config.yaml
num_hidden_layers: 8
hidden_size: 768
num_attention_heads: 6
num_key_value_heads: 3
head_dim: 64
intermediate_size: 2048
vocab_size: 28790
hidden_act: "swiglu"
norm: "rmsnorm"
norm_place: "pre"
norm_eps: 1e-05
positions: "rope"
rope_theta: 10000.0
rope_fraction: 1.0
qk_norm: false
attn_scale: 0.125
bias: "none"
tie_word_embeddings: false
parallel_block: false
init: "trunc"
init_std_qkv: 0.0234
init_std_o: 0.0
init_std_up: 0.0234
init_std_down: 0.0
optimizer: "laprop"
learning_rate: 0.000521
lr_mult_qkv: 0.7
beta1: 0.9
beta2: 0.99
lr_head: 0.00417
max_grad_norm: 1.0
warmup_steps: 558
schedule: "wsd"
decay_fraction: 0.41
decay_shape: "linear"
final_lr_fraction: 0.0
batch_tokens: 65536
max_seq_len: 2048
doc_mask: true
train_tokens: 900000000
max_steps: 13733
dataset: "wikipedia_en"
MLP neurons of a small language model. Each row is named by its layer, matrix (down: output weights) and neuron, and shows model dimensions 608-735. Each number is 200 + 40 x the weight over its row's rms, rounded and kept within 0 to 999. A neuron's up and down rows have the sign that makes its largest values positive.
A block is one neuron, or neurons of one layer that tend to fire together. After each block is what it responds to, as a language model described it from the Wikipedia text at the highest values.

L5.down808,187,192,109,197,195,246,152,139,217,167,214,240,173,113,223,267,193,204,185,240,249,272,133,192,104,163,209,203,262,196,200,227,213,205,186,223,156,173,148,309,210,174,189,224,182,200,196,253,242,154,138,240,221,127,235,147,183,186,137,220,215,232,204,199,117,183,211,260,167,218,238,163,183,169,159,202,149,236,157,205,187,256,194,165,147,211,189,176,142,263,168,189,192,158,205,200,195,201,204,242,188,224,265,169,264,296,206,263,223,104,218,167,192,158,196,262,206,203,208,203,206,169,206,187,208,158,192,176
L5.down1879,187,236,161,110,173,217,241,221,184,236,278,195,282,234,167,230,204,210,181,133,139,228,197,248,169,217,265,208,215,169,191,195,273,189,259,187,128,196,203,287,228,181,221,200,204,200,131,205,192,201,191,143,207,265,190,131,213,230,188,267,166,224,212,172,154,228,164,206,236,194,242,187,197,263,168,228,135,207,198,183,250,226,153,133,185,230,184,114,193,166,193,246,128,227,200,176,164,201,206,218,112,197,184,119,143,166,208,154,118,172,213,164,123,161,218,207,186,196,122,267,222,193,210,229,209,195,188,128
The third digit of four-digit years, giving the decade, as in 20-1-0, 19-9-2 and 18-8-5; also rarely "qu" inside words and "New" before York.

L3.down247,204,189,267,204,166,147,184,212,215,201,207,235,184,179,181,190,187,189,173,211,206,212,130,167,184,173,193,180,184,181,194,156,152,243,270,250,127,275,198,234,249,166,207,249,211,229,181,239,234,178,142,162,237,211,251,275,251,153,205,226,154,193,127,189,162,180,150,210,131,275,184,271,172,130,216,160,269,238,245,218,258,171,170,253,236,170,179,230,158,233,212,265,238,222,230,210,228,176,231,176,196,162,237,223,190,237,237,172,201,178,190,191,316,122,84,196,243,146,202,209,254,265,259,172,213,134,197,213
L3.down313,230,212,231,184,153,282,186,203,156,213,233,269,175,216,170,134,172,191,221,255,266,221,231,234,125,213,162,192,199,173,202,191,235,144,180,167,159,170,214,162,244,190,273,205,204,141,150,198,295,206,116,195,170,216,194,195,202,219,174,172,196,200,184,188,162,174,207,186,197,206,217,191,136,250,170,159,227,217,155,139,196,198,225,208,195,165,218,185,152,164,204,151,211,163,232,189,174,93,171,165,164,195,270,216,108,194,194,194,157,234,187,154,259,223,192,193,215,208,190,141,163,198,281,168,210,134,194,222
L3.down573,181,216,207,188,102,165,246,259,184,256,235,187,184,175,215,69,199,141,164,146,249,184,181,171,165,207,234,255,120,299,185,193,207,195,253,245,197,160,181,162,267,252,271,221,202,146,148,133,166,232,230,166,156,187,233,228,162,183,168,166,166,199,237,172,204,160,148,196,235,206,234,183,217,244,155,201,121,186,176,195,174,172,234,222,172,178,299,254,162,221,279,153,224,206,155,146,242,233,260,122,140,225,211,229,224,161,131,174,169,191,199,169,204,162,160,245,248,254,206,225,184,137,196,196,222,184,192,227
L3.down676,189,166,197,262,114,225,191,122,193,180,301,187,264,233,136,150,231,222,200,192,216,142,246,248,240,245,205,195,189,178,128,196,291,177,250,249,170,213,232,293,179,206,203,186,195,256,223,180,224,235,201,181,244,217,163,152,202,255,191,241,235,227,197,212,237,140,139,173,149,238,149,232,167,203,209,231,204,237,233,220,132,223,205,227,154,179,231,232,177,146,232,184,225,252,173,289,186,210,203,257,185,175,284,190,218,195,228,181,145,176,178,204,202,134,198,311,210,123,228,137,262,252,178,186,196,156,175,116
L3.down699,189,185,218,191,226,211,168,183,239,172,226,256,168,116,200,158,237,149,236,195,198,138,117,175,172,205,155,237,136,247,244,200,243,156,72,209,241,261,303,263,252,182,223,230,207,186,165,178,243,147,177,214,166,237,234,238,285,166,220,271,220,130,155,205,239,197,202,208,204,190,150,209,174,143,280,203,227,183,233,211,215,213,123,202,281,105,234,185,117,229,186,226,179,205,233,170,252,235,142,219,180,196,220,197,206,221,217,213,166,179,258,190,141,183,173,181,139,172,275,214,189,213,159,165,196,162,158,187
L3.down1802,192,262,208,242,214,234,240,176,187,146,196,187,231,165,207,155,273,177,122,198,188,214,117,177,219,190,223,190,258,213,241,231,244,161,87,209,185,216,253,195,213,116,132,213,241,178,172,162,163,123,215,222,190,210,119,265,177,151,140,161,177,210,198,206,130,189,188,116,132,166,127,223,215,187,236,248,193,203,245,177,180,192,247,215,244,152,242,153,257,196,198,162,244,192,222,192,208,139,212,154,249,219,209,192,172,273,164,165,202,168,204,151,128,218,129,220,192,179,201,191,169,140,102,204,126,175,253,182
L3.down1939,226,154,182,197,191,147,194,206,167,210,285,203,267,138,222,189,258,149,210,176,301,166,128,231,139,253,178,216,236,128,187,218,185,244,144,183,151,179,198,245,192,195,165,245,177,165,207,163,209,197,193,165,189,197,105,221,218,187,197,247,200,128,169,185,222,177,184,190,134,228,182,185,185,264,165,189,203,215,185,239,194,166,154,152,192,130,163,193,233,183,157,161,169,255,200,216,219,209,189,206,250,181,237,150,193,137,221,180,209,242,165,174,194,224,170,151,194,230,181,181,243,173,205,218,176,265,188,199
L3.down2007,211,153,179,169,136,255,188,204,252,265,197,193,227,248,256,250,207,183,188,233,193,239,161,229,178,191,245,202,258,236,222,165,156,234,160,169,169,183,155,188,175,239,216,130,243,174,175,262,264,225,160,283,294,266,230,214,124,237,255,245,213,213,224,189,180,164,205,140,104,209,146,252,221,192,289,187,217,126,171,188,251,208,195,269,197,297,229,188,150,186,254,186,203,158,216,157,230,171,163,181,216,170,286,179,177,258,166,194,226,175,211,197,169,183,152,194,253,236,170,256,138,148,188,198,190,198,204,196
Fires on the last digit of a year after "in" or a month, such as April 2003, in May 1999, in 1918; also on "which" after "in".

L4.down37,190,222,228,199,179,171,268,210,203,220,209,205,222,229,264,255,242,185,136,220,210,230,128,252,173,218,226,230,194,233,156,147,306,231,279,170,209,140,116,190,212,224,240,154,216,198,149,169,138,202,227,284,193,170,248,264,173,222,163,213,125,227,106,170,204,234,247,253,210,233,191,201,162,214,136,135,256,193,170,221,228,214,174,166,153,189,256,132,242,176,179,197,152,235,264,234,212,172,239,221,242,142,205,247,169,229,277,219,230,156,229,224,245,198,198,199,207,217,247,224,158,228,197,133,258,132,272,203
L4.down92,152,209,153,219,94,264,252,261,190,212,185,236,172,166,247,178,208,226,160,179,256,235,238,193,143,195,220,261,167,206,185,172,178,232,198,218,158,176,261,294,222,236,278,238,157,191,171,156,280,157,119,185,127,188,184,287,196,212,190,216,208,207,201,250,229,142,184,191,191,211,143,188,202,215,267,124,201,180,190,182,194,167,180,249,182,145,148,194,145,189,229,189,203,200,167,170,192,225,222,252,252,231,179,273,234,213,209,240,125,175,168,210,200,204,247,215,143,140,188,223,143,184,156,258,196,159,158,336
L4.down1893,150,221,116,195,237,200,231,225,164,224,189,254,213,237,246,198,170,164,142,253,166,253,191,185,213,237,267,199,145,188,139,138,185,265,188,230,114,181,125,256,244,231,218,167,224,207,203,189,192,209,223,138,242,154,186,123,208,154,203,208,93,225,209,198,153,160,208,174,173,249,207,188,227,184,172,190,205,193,148,163,169,150,213,112,220,213,170,150,253,200,274,279,158,228,203,217,220,174,220,229,176,166,166,274,213,150,261,203,175,151,241,193,204,144,191,197,197,149,224,242,216,176,221,242,213,244,218,166
L4.down1949,108,167,263,162,177,227,198,236,159,221,161,231,171,181,296,222,263,194,253,271,214,202,243,168,136,231,206,172,171,166,224,173,220,247,205,206,198,177,183,223,165,211,187,191,268,179,213,216,201,228,113,195,131,226,66,235,164,208,204,239,129,243,193,172,202,232,288,218,148,223,186,163,203,195,201,206,241,187,228,217,176,177,186,174,175,145,221,207,259,167,116,194,203,275,185,236,169,110,199,282,237,183,135,209,210,237,220,122,229,229,162,184,229,254,219,256,227,143,161,151,151,191,218,232,293,204,217,247
Last digit of a year in sentence-opening date phrases like "In 2013," or "On 19 May 1994,", plus commas after place names.

L4.down106,162,203,148,231,230,195,246,208,198,156,202,212,232,205,210,205,154,138,199,257,154,178,103,151,223,166,207,241,179,230,219,234,248,229,104,216,210,160,203,236,206,178,245,164,229,251,256,222,248,177,205,210,187,229,194,231,228,229,197,174,199,233,163,228,201,249,272,143,228,198,66,140,146,191,158,245,251,213,223,203,207,238,175,208,168,216,207,204,238,212,171,90,266,231,211,143,209,196,238,184,192,226,281,294,187,234,172,105,278,188,189,168,253,181,234,197,222,167,205,217,170,206,172,159,212,185,190,188
L4.down653,160,145,232,187,227,225,196,252,217,172,269,198,260,231,259,239,158,232,170,197,229,150,139,206,194,203,257,292,231,258,268,144,229,168,167,153,209,202,258,132,221,190,217,141,166,153,181,217,193,217,209,167,92,280,202,278,200,167,199,245,219,226,161,256,148,248,219,201,215,96,196,188,247,189,275,179,171,240,198,164,153,272,176,223,129,187,232,229,207,171,182,161,209,161,248,146,211,145,221,211,274,185,185,213,232,202,113,232,158,230,213,254,212,251,147,213,214,224,173,231,159,161,153,210,207,225,250,221
L4.down669,173,184,262,228,196,277,186,136,204,204,189,241,238,171,155,236,128,180,167,238,169,210,182,253,239,183,90,227,207,249,177,192,216,230,247,187,220,171,193,165,230,224,182,168,209,239,233,223,189,200,139,108,166,180,167,226,124,204,184,185,255,225,196,210,198,245,251,220,223,189,229,222,197,257,223,237,230,278,184,214,191,257,188,185,196,176,246,225,220,154,189,220,183,170,225,233,132,213,291,178,188,185,204,231,234,168,194,212,226,188,203,207,218,206,264,222,183,236,227,177,175,187,232,184,114,227,238,220
L4.down903,143,227,110,203,273,197,212,183,176,245,169,153,231,151,249,133,154,181,187,255,259,211,234,207,164,216,198,189,175,239,220,171,205,194,205,190,203,130,175,234,220,148,260,241,270,199,248,258,193,175,175,186,227,265,216,146,193,180,248,148,264,224,181,196,280,214,148,145,153,217,172,198,215,185,178,195,189,218,238,182,157,186,191,238,262,149,182,152,249,167,202,184,246,143,224,172,215,252,189,237,180,186,130,300,233,139,135,235,219,160,206,186,111,241,186,214,230,232,199,151,147,242,181,199,225,200,164,216
Pipe characters in the first (header) row of a wiki table just after a section heading, as in | Portfolio | Name, plus the == or === opening a heading.

L4.down95,244,195,216,153,118,211,166,206,248,176,214,206,197,204,264,202,199,261,275,196,218,186,237,241,167,193,223,199,278,164,123,187,165,186,224,214,234,156,248,146,151,157,177,267,159,128,205,221,226,172,189,235,254,157,193,169,169,183,164,236,216,228,138,168,276,182,178,245,183,189,148,257,170,159,199,272,155,166,183,190,126,204,284,172,165,222,195,191,200,197,166,199,208,239,208,209,178,213,225,238,127,310,187,161,206,194,248,138,220,195,233,156,161,203,245,213,155,244,204,160,181,115,149,194,174,137,253,233
L4.down147,182,240,141,197,165,139,203,174,189,240,194,169,165,217,205,171,152,190,163,262,137,187,255,198,177,190,289,157,263,191,170,200,158,281,107,200,195,175,156,190,234,165,261,213,268,167,217,162,276,268,184,263,223,283,166,182,281,244,197,202,206,261,187,214,141,226,299,109,185,164,161,209,224,227,289,247,267,157,178,116,196,236,159,255,182,206,212,228,206,205,252,177,222,200,175,223,194,203,171,213,253,202,192,214,196,213,181,203,102,214,208,200,186,186,206,229,190,188,201,171,237,232,135,180,228,161,279,152
L4.down911,157,202,272,209,180,221,279,173,200,166,267,221,263,200,202,233,143,206,233,256,230,223,204,221,221,163,196,163,177,139,199,210,159,222,245,180,183,189,212,224,117,216,175,254,167,199,215,183,214,215,191,217,258,219,179,160,259,114,158,227,237,182,194,253,296,180,235,120,161,236,247,178,189,176,264,203,204,188,122,292,209,332,222,230,270,154,209,149,186,245,140,258,254,279,291,231,192,182,146,217,229,165,199,181,243,160,160,175,269,247,212,179,196,204,230,236,221,198,132,117,259,170,231,235,248,167,238,185
L4.down1455,220,149,241,206,177,163,152,165,144,117,156,191,157,193,244,261,266,214,190,220,204,259,204,231,163,225,191,152,173,200,222,229,176,178,262,256,178,187,188,188,164,260,202,192,179,292,198,230,242,195,140,192,237,254,243,159,201,203,166,179,218,222,165,172,199,229,215,233,191,202,138,246,210,156,235,173,216,158,254,223,205,204,194,265,184,179,225,154,259,190,202,219,190,192,191,241,209,158,113,162,171,200,222,243,214,173,192,174,175,209,153,174,179,192,179,163,250,165,183,239,138,159,179,194,192,141,139,207
Digit pieces of four-digit years, mainly the first digit or the "2" after "20", e.g. 20'2'0, '1'592, '2'016, often after a month or day.

L5.down964,191,182,180,205,193,202,170,188,244,202,206,152,214,203,185,126,136,155,130,217,245,151,162,194,194,186,240,205,183,170,176,163,175,201,269,216,159,205,139,269,228,222,217,144,174,199,221,200,138,226,250,125,130,217,200,124,276,260,196,223,179,169,261,267,275,183,217,167,182,211,187,180,267,209,181,198,222,198,176,235,158,251,225,246,275,254,238,130,215,251,219,158,306,174,198,178,240,244,231,187,205,106,163,218,330,244,225,200,224,155,230,200,248,97,196,175,266,215,240,195,229,255,192,199,172,235,129,234
L5.down1183,170,204,177,194,152,222,162,157,170,196,175,213,155,209,215,204,206,246,146,306,186,241,187,223,229,217,224,157,254,267,134,191,164,177,234,253,146,224,223,180,184,206,177,142,210,216,260,189,232,190,194,254,184,168,256,155,219,260,199,161,128,122,204,146,237,212,201,221,135,215,206,175,181,217,200,224,241,133,185,129,169,218,212,259,245,208,185,174,205,212,193,161,187,203,203,162,189,147,158,263,178,158,261,172,138,212,207,196,166,145,235,148,206,200,175,146,268,138,118,117,222,178,272,236,192,195,186,261
Column-name words and pipe separators in the header rows of wiki tables, e.g. Winner, Rider, Club, Film; weaker on odd mid-word fragments.

L5.down17,237,166,141,236,190,203,236,182,164,135,199,212,184,142,232,137,195,135,148,145,178,263,154,135,212,238,241,254,160,221,137,183,159,157,184,248,265,116,191,233,171,205,201,240,186,204,184,264,189,190,230,210,194,213,169,262,211,180,211,249,225,182,214,169,216,221,219,217,154,180,137,202,223,251,139,221,242,192,225,207,201,162,152,175,226,199,230,205,202,242,227,177,278,204,149,198,230,181,208,135,164,201,194,222,114,238,198,273,220,236,113,234,164,283,169,230,213,157,171,154,171,268,135,180,80,204,209,205
L5.down699,192,186,180,203,165,260,164,234,265,183,152,229,220,155,205,211,238,127,147,159,242,189,113,185,119,137,143,160,182,193,189,215,138,138,218,130,235,189,225,231,255,197,177,171,273,218,231,220,165,244,204,210,179,180,221,245,228,192,205,289,194,128,185,212,229,253,248,218,193,248,182,215,187,244,249,159,187,188,220,265,174,214,248,172,268,216,147,145,135,244,233,244,200,214,164,235,257,205,166,163,140,183,205,164,230,213,156,190,228,217,180,205,199,169,200,101,170,125,201,212,211,242,191,218,210,202,162,187
Final digit of a four-digit year split into pieces, as in 196-4, 194-0, 200-3, in historical prose; weakly, some other mid-sentence words.